Weights of a small GPT-style language model, trained from scratch on English Wikipedia: 2 heads of 128 (1 for keys and values).
MLP neurons of a small language model. Each row is named by its layer, matrix (gate and up: input weights; down: output weights) and neuron, and shows model dimensions 32-159. Each number is 50 + 10 x the weight over its row's rms, rounded and kept within 0 to 99. A neuron's up and down rows have the sign that makes its largest values positive.
After each neuron's rows, "fires on" lists the tokens most often at its 100 highest values on Wikipedia text that the model never trained on. A number after a token or word is its count.

L14.gate191:45 35 65 46 51 45 51 51 56 73 45 46 50 53 45 46 36 46 65 39 59 43 43 44 60 43 64 43 40 48 35 58 43 34 59 43 46 53 59 65 28 53 37 62 53 61 53 52 81 48 60 52 59 35 42 53 41 56 50 45 60 61 63 30 42 64 60 57 49 54 59 65 40 47 59 45 60 48 49 63 28 60 59 46 67 51 29 46 57 46 40 38 67 41 50 53 43 40 54 45 29 41 45 50 35 45 45 51 55 37 47 62 51 52 38 53 41 57 61 51 50 47 57 55 62 56 39 56
L14.up191:48 69 59 38 36 44 63 54 36 48 47 49 54 46 31 57 47 30 69 59 48 61 34 43 63 44 43 48 49 35 72 49 55 51 46 35 52 52 45 39 49 40 39 49 56 41 53 58 58 47 67 68 64 59 45 55 51 49 42 56 52 42 60 47 61 54 62 71 37 48 48 52 60 57 39 40 46 44 34 43 41 58 54 49 57 60 57 28 53 50 47 60 53 37 57 54 47 45 46 47 61 52 57 34 44 47 68 50 49 50 45 35 63 54 52 67 43 41 52 55 41 47 58 69 47 46 36 51
L14.down191:56 28 54 60 45 54 42 45 46 61 52 34 68 51 48 58 65 44 44 59 35 52 62 56 56 44 54 37 36 48 57 57 65 60 53 49 41 64 54 39 44 34 54 49 42 49 63 48 48 55 64 32 38 45 58 58 62 41 42 47 51 40 58 62 46 45 58 58 18 59 71 51 45 55 48 42 58 37 53 49 52 56 61 32 68 64 42 49 45 70 56 55 58 55 63 56 55 60 49 55 47 54 44 52 50 45 43 48 53 48 52 57 52 47 39 55 33 42 50 51 42 43 71 57 49 55 47 48
fires on: " t" 29, "," 21, "\"" 7

L6.gate272:55 36 27 40 59 20 44 46 41 46 43 45 63 38 32 67 72 68 42 48 48 49 61 57 52 61 56 45 46 45 51 46 70 58 57 51 39 59 48 45 48 61 57 46 50 40 49 22 57 60 49 45 60 67 45 36 35 63 42 57 52 58 61 35 40 46 50 60 42 33 46 39 55 48 46 52 47 50 59 44 58 50 43 47 15 55 53 54 57 58 56 49 43 56 54 40 65 59 45 51 47 52 57 48 51 54 53 52 48 49 52 64 58 50 49 50 39 51 65 59 53 51 55 38 59 39 53 74
L6.up272:51 36 56 59 68 46 49 53 34 43 58 70 54 51 53 46 64 49 73 55 44 54 40 33 46 39 42 38 63 36 42 52 51 45 48 62 49 52 53 37 49 56 41 41 61 63 41 53 68 44 57 60 61 58 49 51 32 54 34 54 58 48 60 48 47 44 61 68 54 42 60 32 45 56 60 51 68 44 44 62 36 60 42 48 60 47 66 48 53 71 35 53 41 53 45 47 51 64 66 61 68 61 54 58 39 43 54 48 68 44 49 52 52 46 50 59 49 46 49 38 47 63 48 31 52 61 43 67
L6.down272:54 51 67 58 50 26 41 61 56 47 68 45 46 42 36 44 51 33 61 48 42 57 62 32 45 55 49 44 47 41 48 61 40 41 60 49 59 34 44 47 56 52 31 43 48 45 61 41 62 44 49 53 43 51 56 39 47 57 55 67 44 73 42 47 56 48 52 38 42 44 52 36 68 54 45 42 64 62 44 58 64 29 44 53 52 49 47 22 51 65 51 46 46 76 73 32 37 46 45 66 53 45 44 40 44 43 60 48 38 27 52 35 55 44 49 54 48 45 55 58 49 53 50 49 61 65 44 42
fires on: "." 16, "ous" 9, "ram" 8, "ings" 7, "d" 7, "e" 6

L8.gate271:41 44 45 55 59 52 37 58 52 38 24 42 47 52 36 41 49 39 54 55 71 55 38 44 51 48 54 40 44 69 58 42 47 44 52 50 44 46 54 38 28 34 50 47 49 47 49 54 68 62 56 60 66 34 51 52 50 63 44 47 67 56 69 48 44 65 46 39 56 48 46 48 42 47 50 53 45 32 35 39 49 51 41 58 50 64 52 51 56 48 65 54 56 50 61 50 39 62 32 51 44 53 72 54 53 52 59 36 46 48 48 52 75 46 51 50 64 76 57 53 47 46 55 22 46 60 44 38
L8.up271:62 46 53 47 34 23 55 48 61 39 56 34 57 55 43 46 30 42 63 62 39 57 44 41 34 33 53 56 44 43 47 51 59 48 37 59 32 44 34 69 62 56 58 62 72 41 53 56 32 37 59 40 55 54 38 59 27 38 36 54 50 36 65 48 50 54 54 64 38 51 34 50 52 33 42 55 36 40 52 42 36 54 62 59 45 65 49 49 50 48 41 50 42 49 43 62 59 42 48 59 59 23 56 20 35 67 49 38 54 62 51 46 33 36 48 46 33 48 54 46 43 58 54 63 55 47 41 45
L8.down271:45 50 67 37 52 47 52 56 47 25 28 48 55 49 36 55 54 48 43 57 44 40 44 51 62 50 40 58 49 40 39 42 43 38 48 47 47 38 48 37 43 35 50 46 46 58 47 53 66 35 46 42 59 37 73 45 70 46 50 32 45 54 55 35 61 60 38 44 54 44 54 46 51 57 49 58 44 48 53 53 41 35 40 60 62 66 36 37 59 58 69 40 55 55 77 48 46 63 51 33 51 61 63 31 53 54 53 44 43 32 49 40 42 62 50 51 44 53 52 29 50 50 42 29 57 49 57 51
fires on: "," 97

L7.gate42:56 49 58 38 49 47 32 43 53 58 53 67 32 47 44 61 42 46 37 60 58 47 65 47 60 51 77 70 55 56 51 67 40 61 55 62 36 34 44 44 44 51 42 58 37 70 63 52 47 43 26 52 35 46 44 31 48 58 43 54 60 62 49 58 48 53 45 71 58 50 67 69 39 37 46 44 54 48 57 55 54 52 54 44 51 52 49 62 58 41 37 36 57 41 43 46 60 50 48 50 52 48 46 49 72 45 45 38 56 48 50 50 41 42 62 39 46 50 53 46 42 49 34 36 54 54 47 37
L7.up42:34 48 36 52 54 35 32 54 45 57 66 50 59 55 40 71 48 67 57 53 56 36 59 54 51 61 36 39 64 38 52 56 48 67 54 50 37 43 33 39 50 62 43 66 52 49 55 48 54 25 59 43 71 50 49 70 72 44 63 59 58 41 58 55 56 59 47 65 26 45 31 48 46 29 60 46 64 46 56 71 58 37 60 47 33 54 38 52 38 51 54 52 54 46 53 54 35 41 54 54 65 46 49 57 32 39 50 45 56 39 47 45 59 42 54 41 52 57 57 56 34 61 55 56 59 46 46 45
L7.down42:52 52 55 39 42 61 42 58 53 58 35 41 63 56 45 42 46 46 57 34 66 47 52 55 42 65 63 57 41 52 43 56 55 35 57 53 46 62 48 53 46 45 44 38 50 61 48 50 42 47 52 62 47 50 66 62 53 42 41 57 48 42 57 59 53 49 36 48 50 47 59 58 59 49 34 59 54 54 52 53 50 53 59 58 53 56 46 56 48 57 62 31 61 36 40 55 54 51 35 56 45 59 41 59 61 58 35 32 53 49 28 42 54 68 54 66 44 57 45 51 50 48 51 28 40 57 37 63
fires on: " am" 21, " (" 19, " to" 15, "at" 6, "1" 5

L13.gate21:37 65 53 50 49 60 55 63 30 48 38 56 48 44 59 52 37 43 48 61 51 43 36 49 47 59 58 51 43 45 55 61 58 53 55 53 40 40 50 29 49 39 29 51 49 46 31 66 55 51 53 55 49 43 35 50 55 47 46 54 50 52 49 58 62 63 50 61 44 33 38 47 43 43 51 54 52 44 63 53 36 50 36 53 40 45 60 36 47 53 57 44 63 52 38 43 50 51 50 59 44 43 53 25 63 45 49 64 37 68 39 50 42 55 36 43 45 39 42 69 30 45 32 73 43 41 57 54
L13.up21:46 51 35 67 46 54 66 39 57 72 60 53 71 63 51 41 37 45 44 48 39 42 44 62 73 41 60 41 56 63 52 30 52 66 44 48 60 39 53 39 61 54 59 49 50 41 58 46 53 60 29 38 46 39 44 50 49 60 33 56 51 49 70 55 43 44 62 38 62 38 56 40 52 45 60 57 67 45 45 54 47 36 41 67 73 67 70 53 47 57 50 49 48 45 62 49 50 32 33 63 51 51 41 45 51 63 60 57 48 66 52 55 39 32 34 40 36 48 49 55 38 46 51 40 46 57 47 64
L13.down21:56 51 40 53 59 47 27 53 50 57 64 62 60 77 64 44 48 55 42 50 48 50 50 42 53 63 74 37 55 50 38 49 48 53 54 47 39 48 61 61 70 44 38 77 52 43 39 53 36 52 60 54 41 39 39 51 51 38 42 45 49 53 41 51 49 47 44 68 29 44 58 56 52 33 62 57 55 41 56 39 66 53 45 60 60 50 51 54 62 44 60 61 54 58 29 54 44 55 46 46 71 49 61 39 41 68 41 51 61 35 59 56 42 45 34 48 38 54 48 55 60 42 50 45 53 61 61 47
fires on: " for" 18, " For" 9, " had" 9, " in" 6, " km" 5, " as" 5

L2.gate383:62 41 28 63 44 34 44 45 64 62 48 61 71 54 39 35 58 61 60 53 63 49 66 38 50 28 51 42 38 49 48 50 40 52 41 59 61 46 49 57 43 50 41 49 64 33 50 36 51 44 30 48 45 73 43 45 77 44 43 66 44 43 35 52 48 41 60 50 43 31 54 37 42 58 47 60 40 56 39 63 60 53 34 63 53 60 57 45 62 58 54 51 45 49 41 43 35 56 35 60 49 36 44 57 41 46 74 47 54 54 62 62 78 48 43 61 45 51 57 46 71 47 66 50 52 44 40 38
L2.up383:42 62 42 59 57 35 45 60 61 42 49 68 70 58 35 40 54 51 61 57 54 31 41 36 48 45 32 55 56 59 48 47 42 55 57 45 59 42 46 45 41 32 69 57 49 36 46 54 61 63 53 55 46 52 44 55 66 52 41 52 53 82 32 29 51 35 45 55 45 36 74 42 43 47 45 55 56 51 52 53 41 61 58 52 50 54 50 50 54 54 58 43 46 58 38 60 36 51 55 50 49 36 46 64 20 47 63 45 52 40 55 64 65 48 37 49 45 55 43 39 51 39 58 35 37 27 39 57
L2.down383:42 54 51 66 37 44 44 56 62 43 48 63 65 54 52 50 53 56 65 57 48 51 64 40 58 50 68 49 47 51 44 30 42 50 52 64 64 40 42 59 49 48 55 52 57 58 47 42 59 44 26 54 26 58 52 55 48 53 41 64 58 64 42 56 42 55 68 45 55 54 51 26 40 40 45 40 45 32 43 51 49 46 41 61 60 65 50 54 45 37 64 53 64 51 39 40 60 42 53 45 56 47 53 40 45 39 57 54 36 52 53 48 63 35 48 64 45 53 43 42 45 72 42 25 45 37 74 47
fires on: "e" 28, " Be" 21, "ide" 9, "ome" 9, " Kore" 6, "ings" 6

L2.gate147:59 49 56 35 32 48 38 60 31 62 45 58 51 31 66 59 37 39 56 47 35 49 48 65 50 63 46 42 24 47 47 74 48 61 57 53 55 56 62 42 57 55 55 45 43 66 50 48 32 50 50 71 52 65 36 42 54 55 51 44 68 68 59 67 51 56 42 47 55 24 48 49 44 50 47 45 41 48 55 43 50 52 38 53 60 32 58 54 68 45 54 36 37 29 42 53 67 53 35 39 42 57 40 49 28 31 35 43 49 68 44 47 34 49 45 55 57 51 50 38 50 46 49 39 38 44 54 43
L2.up147:43 23 53 43 38 64 45 38 38 58 61 52 59 32 56 57 41 42 56 33 34 38 50 59 54 58 51 54 42 42 51 60 48 63 59 28 34 53 52 50 39 52 48 55 39 48 50 73 41 66 61 39 47 45 51 49 49 57 47 50 54 48 55 56 41 28 51 49 51 38 61 55 66 50 45 51 44 49 57 46 34 51 52 45 56 38 48 32 53 43 46 44 53 55 54 68 61 44 40 66 42 52 49 54 32 58 57 55 43 56 55 43 43 42 59 45 36 49 57 36 37 49 43 59 42 35 33 57
L2.down147:42 50 59 33 44 56 57 58 50 61 57 52 37 46 59 45 28 33 51 31 31 59 48 62 59 54 35 42 43 68 54 71 54 60 49 40 53 53 62 53 47 50 57 49 34 60 54 42 42 36 49 76 48 50 40 42 44 43 34 54 63 48 54 51 65 62 40 54 51 24 51 47 56 42 44 53 42 63 56 46 57 54 29 51 55 51 59 46 43 58 55 54 43 24 54 53 52 44 52 42 70 58 46 41 54 16 38 54 42 55 26 27 40 50 57 47 57 40 49 49 57 53 61 56 42 61 40 49
fires on: " gr" 29, "gr" 22, "y" 8, "ur" 7, "ge" 6, "at" 6

L5.gate228:56 52 55 31 59 80 57 47 41 45 50 57 48 48 67 48 57 49 47 48 43 53 26 33 56 46 64 48 35 56 64 50 55 57 37 41 38 44 40 50 45 63 47 39 65 51 35 52 37 57 65 53 44 56 57 41 53 32 41 30 65 60 49 54 43 60 65 57 58 44 60 55 46 40 49 40 48 67 59 49 67 47 32 52 45 35 57 65 50 50 43 38 43 52 49 54 55 44 40 54 64 55 52 43 45 29 57 48 51 43 54 47 43 63 57 44 46 38 48 53 62 41 45 60 29 46 50 63
L5.up228:42 43 49 28 61 80 46 48 49 46 49 41 50 58 55 48 57 50 68 42 40 42 31 35 31 56 60 40 45 57 46 60 66 35 48 41 39 62 42 43 46 52 59 41 61 44 45 56 40 55 62 48 44 55 51 42 46 58 65 43 59 43 46 32 51 54 60 71 51 44 58 46 43 72 41 53 32 45 39 53 50 39 50 49 45 42 45 58 60 46 45 60 47 56 49 47 62 47 33 51 47 45 42 48 41 46 61 51 38 53 49 44 45 65 35 52 35 32 67 63 59 55 63 62 34 53 54 54
L5.down228:46 39 49 26 58 55 60 47 32 62 51 66 47 59 52 39 41 54 43 41 47 50 45 42 44 35 54 46 54 60 44 48 46 47 43 47 51 44 44 36 56 46 65 41 64 54 34 59 57 54 57 63 47 34 51 60 58 34 42 56 64 42 35 46 47 49 68 67 48 37 45 57 55 51 55 48 41 56 75 46 54 57 29 78 64 30 58 57 45 59 67 59 52 40 52 49 41 46 58 53 48 45 55 43 42 38 51 57 42 41 31 43 68 64 57 55 59 31 58 43 47 47 49 55 21 57 26 59
fires on: " Gr" 39, " gr" 21, "gr" 20, " vol" 11, "l" 4